From a checkpoint of a small transformer trained on Wikipedia.
Size: 8 layers, 5 heads of 128, 80.6M parameters.
Architecture: LayerNorm before each block, learned positions, biases, untied embeddings.
MLP neurons of a small language model. Each row is named by its layer, matrix (up: input weights; down: output weights) and neuron, and shows model dimensions 0-95. Each number is 500 + 25 x the weight over its row's rms, rounded and kept within 0 to 999. Numbers have three digits each.
After each neuron's rows, "raises" lists the tokens whose logits its output raises most directly, leaving later layers aside.

L5.up1827:488490496564536505497540450482471507506509492500519496513482503488452508480525538504494523458486460496528535518500478511446539535531510519550514551523505481504500496482484533513528503520498504496514496484497517522536504498493480496489527480531519483509536500470526493555507472495505530563
L5.down1827:532551533496475518474521531506497520514521556494497501501453473499556503495514506538504484508515475529534534505535518534516523500503498476533538483490525479500540556496482517463509516490499532516490509540496508519483488466510509497502518540504540504510530505528522524551477510503514546500
raises: " a", " these", " an", " one", " all"

L5.up836:481516513513524504544492513529478480521521518484487493497513495530476507487502457525551525446483525554434482497553514506544469514533507483549516537511487461506503479499521476517498546506476509523480468496470484478488469494506473537500502481479533527522478504477529468505477489491495470462
L5.down836:502519494522505544477485499515501482497483481488493473524459530542529501497514504515519504449554502505477515455553507496518506487507477514529441513489500524521521492501500497489467479514511523472530508517511509474508500505503514482516497462553525454550502439527497498472511538509484489520
raises: " Season", " Episode", " appearances", " appearance", " episodes"

L5.up441:501485519578566515483546469509424500503502500524488490506478461495502476510509551541506518476468501496538492549498487519467481530473478493540477481557507477465534467484530538501493458519484532476472539494535523518503469540518506487511510475529527472517515518485525497508505480488508499537
L5.down441:523531528510479555481542523515504513493561533509503488493491530486560504478517527507541509466538486502512520527531537519510523527477516475529492496507537500500492533539507513524494514527504493525531535551534538511536505498473487526506514507483545471522489508494532545557511538524513512514
raises: " it", " all", " a", "ate", " this"

L5.up744:540491449514493491502461502496549539467531511462461482456494484481479522545477515509551531521471500510492484493548459501536492451489477488494483528463516467483545491506505476440429536533518510451531476458496529525546521537482466492528489502518505525518534479485524495534484525492545501536
L5.down744:500473493534480479496483436559498495543544508503489475500494518504468500463474482453520522544546467525487531504487469492504521513493461486477544492462521462492547524483484483516481535537517491488475499520480468526514416454489469493516515501529469513533513482506492503480504500500482474517
raises: " themselves", " himself", " having", " being", " states"

L5.up1652:472493469522525477525516447497476512465532506506495500477522485477473493520502538521534504497483493485502545504504508486455478503532485498510520566500560504467489506432520539523453498518535532489543510486521511516510500487474521482528501441568496527500489509441449463505478492515475515520
L5.down1652:529536530579508549491526505508469520507517507479472499495496503506506568433451530490507505512507494512508510459537508533490497487509511467524501475485509498470505531472521512492469463505513500483484527519520474554505466508493512494456505526522490501482491469514484479516476508537470528517
raises: " its", " his", " an", " another", " their"

L5.up1320:481491528524484494450514495529468466499491509538517492484523471513489511466466483465518492545536502528474534468549517515487508495483483501491543552434544486523510531526503491544494534541528514492490523492507490515473513509486493525483545539501455469510533526497547463503478485539494489460
L5.down1320:484500520503505518477465515487501508494513513529487537516502512538531545545519510516504541542523481539491494506549529509528483506501489532511513471474516528491545493502506513480545549468508464511495522544474501546557502532496497504496480531563536493533490484495523452503500482500482496534
raises: " about", " over", " 21", " 22", " 20"

L5.up1140:526495495521489475525487492515544508524525465461456485547528465516481512501520455505480504478476493511521539484520431532561470501537523489454466505528513485502533525506463499488512454511494552491481470519490525543501476509506509519501559516507498507521489499528514533523461511489478519493
L5.down1140:517488480494519451517503505517470531479480495531511490474513512484495492470482474459507497540492478525548503481465524532499483506493485491520473499499537462510488501472445438472519512455501480511473478480488494516532494486475457427496495481462490464493521489448519499443548493437512507478
raises: " years", "ear", " weeks", " months", " days"

L5.up1503:525482472526512496542473503506513512506483509494525553495522484485480490460525520486493510507481494523515525517458522472491499486485491506476488527503499481522495547492473556497484534511488496492491491461516532488494492456490506544548492476492506485469486533470493480511495523475510528527
L5.down1503:475529518541509518543501485513503478495512523496526507519490536509486510489544533494540515507498490524507476475532525512494477495556509507522490535488533498519494516489513522508533497522526526522498510475471541483548492470496491552491538494491474517495517548477495521536488528480516504463
raises: "grade", " Queensland", " rugby", " Taran", " Australian"

L5.up1549:519484509527522504483537529541485490503504499432479524517452505463511511478505492527527476485524534474524507481490472458530485511506525497485497470495488518539479484521489515524467524499468497499502530543531565482474505536495534485519481469474511516491512536518503509551483522523477508485
L5.down1549:490495541487509533471536464500494520503515503480488502482529550487518522517469480519484521479501494459530524487498472475537479533473522482521553523437483481481510488519518515500501546497507492497509540540505519513450500525508520505475532494499464497520522464556518489500542498490512501502
raises: "ments", "ment", "ches", "go", "gal"

L5.up217:479496485482501515474474494505503461500488522505510537484480491507512531553492513518478523500492506529522528460503503477449467500509483498514509486528508488508534497438529540547522493486558507506469487498530481531470485490484547517539420478514511538485473511497464480464502486489549519459
L5.down217:489519456492523507474482526505440470450488470495519493468503495535508464507473480458506540523492504517493491473469505494459512487493480517521512498477503482536518513537514465549523496489481512465486539513508451497545535521515491523523477509481469521527505474478499519485519496467497507515
raises: "\n", "ency", "band", "s", "boy"

L5.up2101:481466483503532470512466501518532480490514485514518505518502494510431553555503490530489508459530510523483431505475505438473470499449477516520479535552520487511469510491529506496471529513539504506517449471492521497531511537520512480533469501505495495479508475536478526486483523499485519506
L5.down2101:530505533488451539489470481513534516479474522513456501511511484524497488455488441528512524456525459498465487546522440496527526528500512497491481528471479534454514531502490487486519481520495485518478491509479466482504501499481482479422492496501520508516502526522514549516535464523450512486
raises: " being", " having", " coming", " seeing", " taking"

L5.up344:523480473508506531503499470505482484531481500520513499529445478502540550486460482505455510491479507509450512483504475485532504494553469501532486522519492478496496497478484535529522504524457502478533483502519432519536503546528479519463471458534523488513450539505477555510514554495513478526
L5.down344:477505477531485479520491488492470508529481461506497481507495490536523473492470510501509528519518521515458512536528491481521454466566508534484503443517516513513562512545517514532478491543490479520482545489546501493523544545508495466519455469528511494505475529497501488471530526447486485489
raises: "0)", "ij", "n", "u", "9"

L5.up1352:440460521460495514482495522509494484496438525519483501551522518517525534495562501483474508514467530512516516488492514500494506493468465485503535533493502497531510484501524516544526490476501484500440487537489572517468498505457503443529522482480506498542509503516464472484512460469522491509
L5.down1352:482494480517506513477493519490523490504509529534518472530519509509510520502453493482498503529507493517482482484467481516511448504488522462513526463474549491452550496490522505486491496518478483484544460498485525490480515468499492534478452476447502546511475493471488474493550554497489481546
raises: "lor", "ti", "the", "t", "tha"

L5.up1698:516470515511566499484479502477573529543548544506513490492497531512456437503537455516558524496497495488523474474513496504489492498522514520496511480484506488499515526495514495517545535520501477480516500465478510496531535516547525491489550513469501425494454520494484503485469544511501467503
L5.down1698:547497531486450484485524484535512482508507519525487498500480491498508475493472485484456500459534441531490497491476467519474489502514533542502484524481509536549511558484485506495527486490518548480525514532529450491492489474519519500525458502517527516511512464551537502507501508527524522524
raises: " to", " –", " -", " through", "port"

L5.up1124:447509524473497509497497481472547517527495492514514520498542517498501526530507487493494499488484525542525470459482471509526497503506527508467465504501517504436500468498514463517454519555518519494541450488535514475542514547438490485543485506552483496505540434485536519461499532492502521540
L5.down1124:498505552462463517512519513501482496530509529536507527502509512531508485538528539537562507543502504526512521491541503476497538506511586497477524535501512497466545474524509483537514473484556479499506549530478510546525506502460509517466511486503520541544530511515523538500509553488501521491
raises: " starts", " appears", " becomes", " continues", " begins"

L5.up55:512488504486491520497482506487540526472476493462526517569519480506462513463501471503501509533509541533478500479473474440536545456522511535537532511468506513503504499527507458468497525478493496490514501515475452505508506490512488514476493540471491500507473498500485501443509491479459464500
L5.down55:497530543518512539455490491498480469517549523538497504476519537489483505500493543532515523466508448493496532520517539515498485527492539468508465501516527478525494522516472544500475523503507510528482525519503491504509517516518520503514541514509522465503508517540501547556513496497500532485
raises: " the", " its", " their", " this", " his"

L5.up908:523461455519488503533513520502482523527496501537502555516512474481469468498478478515523498517488531453509505517502507517518514504508524538526495516500500496542454521504484502457481474505543487486504482530513497455488526554531497467511530472495532515509497525501501530468469502490486488501
L5.down908:512544500522477495493519486536520521523472517459513499516496534477527538510453509509534556490529469532540502512506538525526510555539502522507532538486446483512498460505527502530533524451483521536519483512524501546518521519487475519523462502501501529483519529540457511544503505516492546500
raises: ",", " in", " since", " for", " from"

L5.up2093:486494478488525486466520450503518500479462499524516535534490534537519456526504516485527527527526488541527511530464503477491511531483518491520492489508532503490527460477501512521516517526516514505528512517473521544491456520526471503525540518498496454516508477498538537445452465488525525493
L5.down2093:501496497553543499510464534530497495455504497488516525559511481521494504521517503502524516505542513515517467544486499507524506513544533503502504484498528504509501467486487560550539485510533441531481500492500485534493530501539534528495506537578480514513561505483546537500527494484537504549
raises: " 2025.", " 2022.", " 2023.", " 2026", "12."

L5.up2033:508486495508469491452504473465483518505455537485517481522507496473481501486476506497492464474495493511544521481520505473522486530518488523487528473519432529505518502485480480450519478509466546490480513480551538535511518469512468504512488496532506468521483518459397492512503499486495483500
L5.down2033:514511533554505475502514472531518518513511523542515524501527543507497492496468485545497495444511504502504551516516530534484531550540526517481490487520527507532516504502473563510488559498526532514525549498540488502520513482504523512507460504546538527460469511510521483510475530533522515508
raises: "a", "an", "where", "ano", "rian"

L5.up199:506495472502495510482487525485530511514517533503525556580539483466522456509515464526501513510549490539527527482491509519543478498468544523480497481521487533539480448501497535464477524468470489469530468500471469456480518509526483470496531515524478501501475507531555490496483451450486520446
L5.down199:494517479489517490501459474535527516502490503522499465516459463536522483546478520510504477515507513482479523463573495491540489512482512511546493477499507504509507469516497488546483495479507521487503520486486511480519517453555482509510476514465539504497487478531514480501523525496524438507
raises: "ock", "ra", "re", "ini", "over"

L5.up429:465533522521494483502515505500499491515503483519498508491476551499489530497486523489506509478528513499483447528538491470535503508494546515482505498471486457511460532488578499487471479512511455437506501481488456479506537510479493515523460520436494486447509505456507567481486509507498497465
L5.down429:472500504483543539446491451538502510492524478503489491499468499524476496484479502480487507496537537480512511501476520519516516483488542513504506521499462527510565490544517496531537542529496514494518542493493508468516464500533484491495518488464503493523517546526501475514460515512466502527
raises: " government", " Government", " Legislature", " Parliament", "ous"

L5.up1826:445476494505439493493570474507525528504529516480506530531475483488512476482523502500508534551456533495462547467508489484525501443511471531477541545501468511473525540474517509513486483548496512510575473494494478511479546503470515528500493452542492517522503514471465541495502488521489508510
L5.down1826:499534523574493514496533500466479466545520505472508474472468527479521501499500505489528518462529507503511511485546512516464504490533490467494485468518478479525484520515502489520509533501494546490451526511506504513482452514503487477466526524499496505499546484535555466552492540498546519531
raises: " their", " the", " another", " a", " his"

L5.up1108:477467460532504495478519488496451522495538490516510555510486493554477527496472466511511480498538496498519484424517526482508489530523514467454527476493485520573509505515480447482483523500500524485514490546483532501508489486529475483458514544517470492550512501489489512478505524471513482492
L5.down1108:475442515496492536510497524488516483488512523509513513496532529513529531545501506517555517563511494509517484483522526497522507538535541490554568503532492511487461492567512484534475522460491486505504513509522542482521499476518546486498544499515498540494491523503552489517524510528517522510
raises: ".67", ".10", ".32", ".85", ".66"

L5.up1364:520454520505489543529534482511496505463489500493521522505507519491477494481503495525462503513493544511510515457494512508465469468500514491501454454528534456487495443522450513494497530516506510450498521490500507468515468494491486503529468477475495512498475495487458468529496492530481499509
L5.down1364:458479526497498486516556502528546502532516488491499456489520550517537475461465544523508522489464523464510524502458544504557488530493503511514535532527484531544516532511527483489488474471493526521495493530456519491524576534513510531468464484517490488492551503541507511553520504468501470511
raises: " and", " from", " in", " at", " during"

L5.up425:504535491499483493475500522471500459508533503526517517466447482496489529511531517503516468496470520526516490467520495501520481506510566450472516488505539469531508483486522469466539491511555486516493479497461562504499543506505482498477513485506447522510495516464512500468486533447509519487
L5.down425:476501498512520524501507476533483510496536494519510529506512500486538521503506445518531506483500507500510540480474490512499531445497500485479510540479470488567474498541512550531471485486499531524505527500481481489524539483521505515541485492510524488491513477503516522501533534517495494458
raises: "hi", "mas", "hon", "gan", "hen"

L5.up175:509512508517510543504487509440482494531437457499490458484525531516485543533486483519485490529504482520481477516481480473487493461539488500494528464517483488501505486525466486494508507499489518504524483505495497483495513559443531505483503510463508462486526558475501490475456466443525479523
L5.down175:467533492521494527493482466470482480478511462540513500510503512495475496499510414532458457509494522482478528478480496473510491514472472524462503471495458510487481489493495485511523493519503475498530462451484538476481513510486461487522508512473514487487497497501497525484499454481506489513
raises: " before", " after", " prior", " following", " earlier"

L5.up315:487504504501457530476516471515473491523470504530490431488535485529548466476518504507521515475499477562504498537510490505412506526509495508474478523493531467490445492484484525471462482537483507476486497517509476534501516490526498447487520507487514485572513501491518509510528496470497524498
L5.down315:469516499531466480500507502483518560528537509552490548467565493464517500481502506514533492476503462493542511479491491469525500487498498519487522501514512471517476513480538489484481526539489514476494510547521455505474518497516536488511478508538524540552479480533473555499530483515519481506
raises: " net", " area", " annual", " costs", " beam"